Weights of a small transformer language model: tied embeddings.
MLP neurons of a small language model. Each row is named by its layer, matrix (gate and up: input weights; down: output weights) and neuron, and shows model dimensions 48-175. Each number is 128 + 24 x the weight over its row's rms, rounded and kept within 0 to 255. Numbers have three digits each. A neuron's up and down rows have the sign that makes its largest values positive.
Before each neuron's rows, "fires in" lists the words (lower case) most often at its 100 highest values on Wikipedia text that the model never trained on.

fires in: "not", "only", "about", "t"
L4.gate255:079120156106184087127162133113063144163112125161078120149093080085110135145116136190100103131150144128125103153170064183121143149086160141105143132151112092106134120114140147135114189107142139096118120083146143115168067121138129181084179116165107104111116120143095140111131124127145126084124073160161109096157118112128112138122166109087135101134125146120110138087147124090119149159068
L4.up255:138154130134135109105175086153085124134145102133130108179132151152136124131129199136100144126151134099153139125126091146082113112147120105148124122126129146100170156147120160129145153160137148171119129149118159166132124158222158062114168121163141123139158152102126101144133128112129090126160070074123095100102146109136159108147107144089121135123139143128122097131138124180103121157155
L4.down255:125126128151086159170056117140150155111055122130135109155126065132138082092085080098150151125190124147075092168130176122122105116143157147137136124121131115160152147135122126105115135164142106168137121128126149096131135124125096113085137112099115135130127135157116148170117131134087147109115143133126131148105118144113123105123100133143086146112138109147153144117146154142174102113116

fires in: "they", "that", "you", "who"
L8.gate226:107137133147087154153099135138104162083108103137148156163117142118173132127092124158105147133091148082131115136128117117125143095142118163152150162142120131114132157126133124154140118140136147121127135088127105145112131135102101141090140137110120094157121088124127124109134152117152122150159130149160128168189135109126110178120127093145099151135107112067104115137159116161153140120147
L8.up226:132146089150111139122113140133119114116149119131121131149149113140141151118127119099103137122130103142110153164118138152124138146105116127132154161131104111115151112128133087147138155159092127141152107130107135118151120126146131165132113078105158143135108101161075123113136144127140194117077117107123123126125147133140136168122115111117105111085093145085116119145122090151135100118160
L8.down226:134165127149164140115123109121144118144177095093116164134093120173146103128119155106119093102125098100137128117117088119137122105146118127139122123105098115104136196137112107107099123130122112126110151105125121132111102170112144139095131169130153092116147126124098151145141182082144096151126067135148110139103118106129143076127078154147146149140081140172121150100135141095184081128120

fires in: "a", "o", "ave", "one", "my"
L4.gate124:114119132158119158107130125099111142150139147134126130125155100122114151101140123155128142168157121143095178130110141146153105135133126141146096112102126168108095132138098128093112157131126131105148131119125150176157132110120127153123164142153103126109109124138142129150145134078137104120168115115122120080101148132180131120173084145127171143173149114107165096156087118129153135134134
L4.up124:140081160083144136164133111107101161112118126116126125131099102147139109097153165117142193135156189145124156168151123117134147123123169095157113187131099095142125178087083138152156149121117107151169152140121100129146131126079177115113137133167125134159129139133151125144130115129084093144109121160137167099098150164107144120134114136153124114113121146134129129174136120144155147117110
L4.down124:103145109140131145181183120161125134161173109108139146129120146114114132102141098161150137159178094138139075138097133091097112079140117091124061137139170157112109149129157146144088134141140164121126116110160089141139111124150111136151106125164129128137132135111112125115147141094133135131115096123170106129112125168183097144134108109151140112133141145138131139127120134147129154148120

fires in: "for", "against", "with", "side", "to", "loan"
L7.gate127:102145125133130114142132137126116113099116120145145095108120111116146095111127133134116120141097109094151075139119086179113094087163142164103098149169113113183088127162141178136110132130095147120113138130129158127148097117125148115102155145107135132158111147100163166095110185105179111145189133094126104123129160103156158140125179124112087122106100137130173098130184136080119137121126
L7.up127:106117114124159115172159145134122096104109131108063119092137131164125116104147109164126105150143136132112131142121117148099146124144156127108131153154177128145123121133165144136117118153154181092116161174130125143097115137183144139119154117114143120110129149100159152142113135095137130111126171105098113166145103159092130097135088148139112166114118154124133153076130095080164106096181
L7.down127:152171140114112164123145131140132102178137158095128184139135139131097107160114150139132110106132110126117125113147132163153075131138092145161128109066125164099118194126165155124141161095146094128126114098139100085131131084138099169160123088110145146112137149127130153114141151141113185097140111105117098110091078152105167160120132158131119128089145102107135135090156132118128127087120

fires in: "a", "aft"
L6.gate354:107124157136107131128150130148126139115112124127117147124126160115102120104131124123120151164177118131085133098136119138083096138125171148108115111114141131114121139167098167099133135128146190117153091101125130081117151078130151153116108120131132119126096105088128116156103134130102144175170111137130183100105107150186090146124133112126126154141150126134174146135120113149191087119154
L6.up354:108095141127088142103140125138127142112118109114150110137134155136148121140152124152147109156147132134087110078133113126114138138159142133080142096129133143142116107090093160110116131109089098152135124130118140111159116144124166057127151136118112135123105088108092141110080163127129140137105118137134112110177105139180121060116123169128101137123137141151125156127133141122132085122144
L6.down354:165102155110145133126151101109092143124114130157137103111123150116114158101134141113180125106129107140137145166119184132143105119113118108073122134121073138081163100132123100147115105104147102147131156097189150087078150153128144183096116103113149111118074162131143134143107116125121105136180115141101171138108140138109130133126125101132149140171164170152138150146088163129129116166110

fires in: "canadian", "american", "greek", "english", "norwegian", "british"
L6.gate147:134133164152144120132188136130101115114142104125112144126129112136126141164123086115167158129115127130135140138149129128127132082167129185113140137131124114148152112207158131131110125120177106155126159151150132160162124167130098147106136118086140133081157104145142118169099105106120146115122173110171109092161126137174152163109126140090120158132149113139140150115153142120124167119137
L6.up147:134109165142109135138154126140106109167110085193125110148142133112118148164132148143144140178123122098124148127077116170142113113117129124080134098091121149172110141122150116127123106141113129135124136098099155129118136106125143126127138120078114143167103116121106123143089143134180129161125158125081123130106187113152155130134168147123159123091149117116108141137119114132116137123156
L6.down147:134124171156168135171093146095152111121149163131131148144114136148149100138132140178155110128162194126158102131142131123158152201130101135121115162139150135127115102110110137154123151123155130109126102120124130115144141153136156082144087122151129134142145126109121154122159124133131119036113111137153124144105106099138123147147156107108124066131116142143133091136099144113131086123103

fires in: "they", "we", "you"
L6.gate145:133133123175132098118141122121108126135148146092101124124090142108077147170161126155126134144158148120114098100122151151116095132126148132075148128124147119131118148160128117152169146106109139127138112139113120130132097117172164116145074143118133106104106092184090118125126131141119139152137071116129139162155137132157150128122147125140127109134083137136141112147146162130100109127130
L6.up145:097127167157137137136131109141105137131143123111089117112166116175119102136145160137120142086100118101084136145123087110150156110091135147121114135101109106112140073128135159143118143102082095128148167102160127125136082139157118149094105124156121118145152114130114111108175178152127096121143095138154168148079112118159130128133106116107083130158137106111088117158167133150109125167114
L6.down145:176145149128168133119089149143126146123180148169127143136148160139183147133134138101129148102139165123132107090131079131159151111182130129123144115116097123155153161117118135111146119116142085110115117129081159135168162099108140152124129161126151116117152136139145114133125118120143136129142098154143132124143137136089120149153122161116156118102122137155147141132069092143143116160109

fires in: "from", "of", "that", "s"
L4.gate360:131112147125132076099125130128110128159163165131120104132130131152142171117131136177134171115155131162134120174150083124091132143156148121127090166140102137118144112141132123120159100118127053155129145141119157098121097130112126101141122153094150150122139143112153169131106149127118118103099126087131124148113129127095139135155138150129131105138116156124097108130132112061123138143147
L4.up360:093104070151140140160127133120088108071129101117107146104123155109176137138143102092072127125162151148142089151161141161156121115128096113111134124097173135182113071113088117146141123144137115114080130120095133105171127180097120103146163131130130116116164167124124091123168162130081144125143121133113124175151152136109109114110108140158165099111113101131114129152138168159148104141116
L4.down360:163128183091083145115152126108174139125245190176182140154128127158090150115157141100134128118157089090123141134138175106128141174162144116162132168096125151077123145158116114129115135124107145130142095107119111158121111151144130146106108122129127147121090126128120178148100108132161123141107138085143118110081131121145126167130151086099094107105135157113140149113152110059126110129118

fires in: "that", "which"
L5.gate39:092161136182095108121107135128106090112116132145142108142146073147115122122128137126110123131125106130109130109155136116118124143094136137142101144132149119117119084110140163093115136073150142122146173148122066114135138135157108093112125184179165148142141127114172162130150142117111129114175096124098115173120158158149153116113110097180140127114147104138149133159125153133126109082133
L5.up39:138100158119140072129150193134128144086129134103078103146109108101086105124127111093147119114145129107135107090151115152158140136142132136112164122120144141140105128147102148123120141134132105114149088122122149097142128123118140163131148173128115145117117084137125138138194186144104108125126122090114133174157155104171123147088103143114151104113136119102106131080137151126139094107121
L5.down39:126111115095155143146088079158135129126128090143144137125105107099138148148170137149111121146150150111117106151154125139135144185109088145122113129127108126142112130169151129124154109132136144133133084132119143161137152090128112196131143087185114162142145152145108115128136099155183128141118142072141124100123074178125148139157125144100149133104135164156085115097089101127111106168130

fires in: "which", "that", "highway"
L7.gate376:090130142123141079094187118145128133107161110147117107127108115108163123127146096122081112156126104142133136111151138153132132137136133172096133139178150172101094117155120104121130148107145111135151120118143136208081132147162171162091111161142125111155153151148164134111174097157155143130168163073154124096170134115110116103099146076145125122141091106102145156146148136110124094144127
L7.up376:109153163126107116147195130117099087100129128164117128173132126108124106129128159141171177128146125125118147129177117069097113134139127150139187119119154135118173118081124158132128170110138114152164144155143180150149123167133126150147124162152138145118133100132125141122140102126142142155124159092127106102173150164141147120103186121149111116115164136141106160113150101092085148088112
L7.down376:135070157096134141101119128132127121133182142132125141085158150135125140129108124095113124097106138115138139101107115160163138128113087107104131127157135118142122160147139114137091108151105140125118075084114156118153122127099082104130091090140154104134084108133124133118121118085134090111113044075113139156119128106132106128107048174166123128143118134123118120151136143182161097124154

fires in: "to", "won", "win", "for"
L4.gate222:158150113133193083112139148138134129133150113110105120145142108146135134137111165125162111156118127102148167132128112125060123102130124150103092103160119126124168114136124131080132148093123141128106108115108118114141132120108107086128118120050146123117154128136105141137136151131071143119099135102126124138109102130117132062134120154116128125127096123104176123116129124110114111148137
L4.up222:139117108176159094137132137138116111122147148127081123104128112132118143105094161137171100130113127154142134166176115132092109079189130138130102080127103154137152187105142092134148101107121146135075121121100100142133138135111127169130140078135139145104117111130153116101139177134104136126102127110131117116110127120090152109132126109135105133131129129083109118115138127155145132079122
L4.down222:167166105097103136113118132157194151077120091110133091146131113142154106095115119155087122156125104114184128115099126092150146134098119136133122127127121123123088120159131161114118124151114130135136139156123133107079153132129117088112134150135088127127115143112105177168125141114102147148145155108127108139129122109149080080107124159082127129106149172153144182127138124125125113167138

fires in: "which", "what", "that", "who"
L6.gate58:122145120118079146133158122097144120079106101144171091151140089148144149124163142092130148136150166148141174111151099139115123113163131102117123161121133118127111137175127106153099143103105151110173142155137142168155142135100148174105107123114143126155124084138121156119165121128127168143134169127107137162090168167112137186084122132157099129124130153076155113081144099131146138135190
L6.up58:093119141121089091087148150113126113161118105163124138099163138135136116144180120157136141095110113099169138111134109162104142160142098091157154126119120120064084077122130097147126109129098107156167137168122163154181111131145151142120088137156128141125141158113131161149167160109159111109118147092077118175152087124123130137135104162132113123136125144130130125141139151135115114122141
L6.down58:178124117123168081136136101135132138142111094112141083168130121180141150107117109095104148126134156096118114136116128118131142133159119161095135119136094134165149129122117090086113166185124126087146104102129114121151116162095078114135096094135158144132116107128126116070099145135152132167117144152120111134126150202130141183168139143132132122115113143114131169112113100114129116118166

fires in: "he", "she", "we"
L7.gate413:118116133103172151100158099133149158099136128124114112154127113116115100107125145109115155123128103110167105093140111132139150095127125107115126128115148121105129102142115094109189140133126103081134158140118144114143137095105140144126137168116121114121098114138120118084104117139142138150101094133088132107153190098135162104154104136156070121125093126137148114179157128114121128099181
L7.up413:120101171182103131127156141123159184113151101128118142151160146133151140130138146120177098067138159118152118127131128107113142119102137102107147131080169111075100148118117079158149152140130121130133123107091120144120104126135167126100100121161116093144091098131104137088175129134143136130147127138095122134128148159136166130154080111127132130094099142120134138143137147152125079161193
L7.down413:140142136154165156128094131118110108085186115123122108119120153163122113141149107100133141154141101181135121094102092139127129138137128092139225130154075129142151131148148130138092143117134134154091085176167151122139149122132102126091119107099135100136145144154103125116131154154091119125145149139145174135115130116128121151157046112119136134063145130160136175122081135097125122118148

fires in: "in", "from", "for", "to", "at"
L4.gate298:101130134126120103157131116151107094122140102131136085172081123102123093131130167111073116129099110124106126148128097140134129071107098114160065128155107119131131147173157173140098119112130146148123124131122138124162115127175126101113163091125125142144123102123140120111116097095104155093127168135132115138166112120111130103108153132097141113127089115153123139164166130104171140126121
L4.up298:123125165094126132091131154134095119122134118144102115133114101173154179099151093089151099107138110095174102095140121187077109118159139109135127143111143163138142111160137151119135131181083132161113155152119123165177134123125105177091153126087158155108132128108142129116121165103134128127120116118142129124097120143162155109101117115123142101139112201122112116110120119137134152110166
L4.down298:137098105161166157127157108118138139099179158103102165157139095096129112150145154131126140132122105151118149112113123070105125140117112109178163101125114130119111095150114151134111133125094183151113157122159124101150136094153088098128113063101112124138148125158125127148113135130116142155102167104140136141165066085087100112108109121151129161138123077129144148129091131157136156125123

fires in: "not", "just", "never"
L8.gate87:123136133167087149129146116159153180143124131129129127124116116100127088114118089153136136121152111120126127140154119128155146127124145144170147140126103137073113096137051148172112124106147139150125123139122141139148084114139119113100143119124125127101119147071142172161115151106127162116094163133149121170136133148078110134123068124100121115127138117119172086104138150122173123123120
L8.up87:119123137107117143163123111134129146104133145108128114094107149093135137139082133117132150144151122125095102118131162098121135111163190103157125126165134137083131131140108145119137138157160091132101137116129165154151121082134092122091093123075111111122145144157165107157118149134127116130140095142101145104116112153093130152122128122135155114123111114144145134114142124139111092172158
L8.down87:140127161160146120124096129095154132138132155140128125106163134129151140137130102149111098111137131121117157150129135165139118143119155105144143124101131154168146107141160149104143107111086128144144107120132099094154084104096169114117139075174111132138148157119104138153104112096093127116113144131097134181143091088162140119136105155089103112124136148098113113116114136048105140125087